config = dict(
    n_layer=17,
    d_model=448,
    bias='qkv',
    init='normal',
    init_std_up=0.0356,
    init_std_down=0.0356,
    warmup_steps=26,
    schedule='wsd',
    seq_len=1024,
    train_tokens=611600000,
)
MLP neurons of a small language model. Each row is named by its layer, matrix (down: output weights) and neuron, and shows model dimensions 192-287. Each number is 128 + 32 x the weight over its row's rms, rounded and kept within 0 to 255. Numbers have three digits each. A neuron's up and down rows have the sign that makes its largest values positive.
After each neuron's rows, "fires before" lists the tokens most often just after its 100 highest values on Wikipedia text that the model never trained on; "raises" lists the tokens whose logits its output raises most directly, leaving later layers aside.

L12.down387:150131099132139113127111085068111106132129169097107118091126154150159134158137132136064204115093149028120112107166118160199097091153087206131112122128086178182144175094131107104177119171110152112105220122075116255119188108167121139121134118091123114153108146112157114074154112184151136150
fires before: ",", " of", " that", " in", "s"
raises: " the", " its", " his", " their", " those"

L14.down368:133148117179138173056133153105205131145169101173138112105122085067122147143153155126113152177116112063128102099125125140103114108076138089132175102152117166154178067147131056125184108114175103140114117161103099143123144112183117152090124115084216135090146148139170164102228128106148140107
fires before: " to", " of", " for"
raises: " to", " onto", " toward", "to", " towards"

L12.down339:087081113110144113110129130156160131102110145158117116148119105139119122144134182113148157163137088073115085092149136094055089148129082067097156038062152129172113106138089143133046159121114156122130180111132110150150137111151179145146172115147128137109149151116200131201152093146102130117
fires before: "ed", "d", "se", "ped", "ost"
raises: "aged", "ly", "ed", "ally", "zed"

L12.down87:121132094172182145123145115161119115142178198159077106158099116126078121114144136105142134071090166075117158131152080140110104085178115160130176127130093126115109133108145115140170102117171099152147174142110184130142131161124107140153168156069196190132132145118085116139132140134104153093
fires before: " to", " and", "–", ",", " until", "-"
raises: " to", " through", " until", " towards", " –"

L13.down519:147182099146167162084174116098132086125184100165162135185153201061094130116096094092126106151170109096100173141135188113094128147120162142116157092133150173143169099130153150162098160133101112134130102092182117255097137123140149066091172081129073117142168081066153161143140109128162136102
fires before: "er", "y", "ing", "ist"
raises: "er", "ered", "ers", "ine", "y"

L8.down33:149128159096116162125115184120106172073134130105067107077142120131182080086080151134087106124116127105117112108202101047147161074093119120109089114072162073141110090156084205186121113088133123124130130170154214159108147143135161129135128116167114115187149145076157108137151136152122184169
fires before: "ed", "d", "ing", "ve"
raises: "ing", "ability", "ed", "able", "ings"

L9.down813:130171102084048143131142123117144127081111089111185115093076133130198080134172123175099144151187104071132208171151087124118156162148176079107097143097113106154163109101065175197169111134080120173126095115082175157142088149118118153156065112099103148140135138113204094146124089151089146172
fires before: "ed", "ing", "es", "s", "d"
raises: "es", "eng", "able", "pl", "ment"

L8.down207:179134118078142153082154121125104098124104158129097140118174148051188165148140142175091137170121118172140139150080130086096112131075081154122103206130027145139135077119152131140131118137060103205126146072114120172148153108096053082086169175133084144150121138089140124175137100135143115075
fires before: "d", "ed", "ment", " the", "s", "ing"
raises: "d", "ed", "ing", "ble", "able"

L12.down142:106142184149121046140152110129100107155142079058166109110120108151199179117098137127166143139140072092168207182080133140153137093095133150173126182155111147056098109164148135063141138103123123119097147101112126137143078108141151125141144106110112143134082150097171127150078100145127156153
fires before: "d", "s"
raises: "d", "r", "rs", "rm", "book"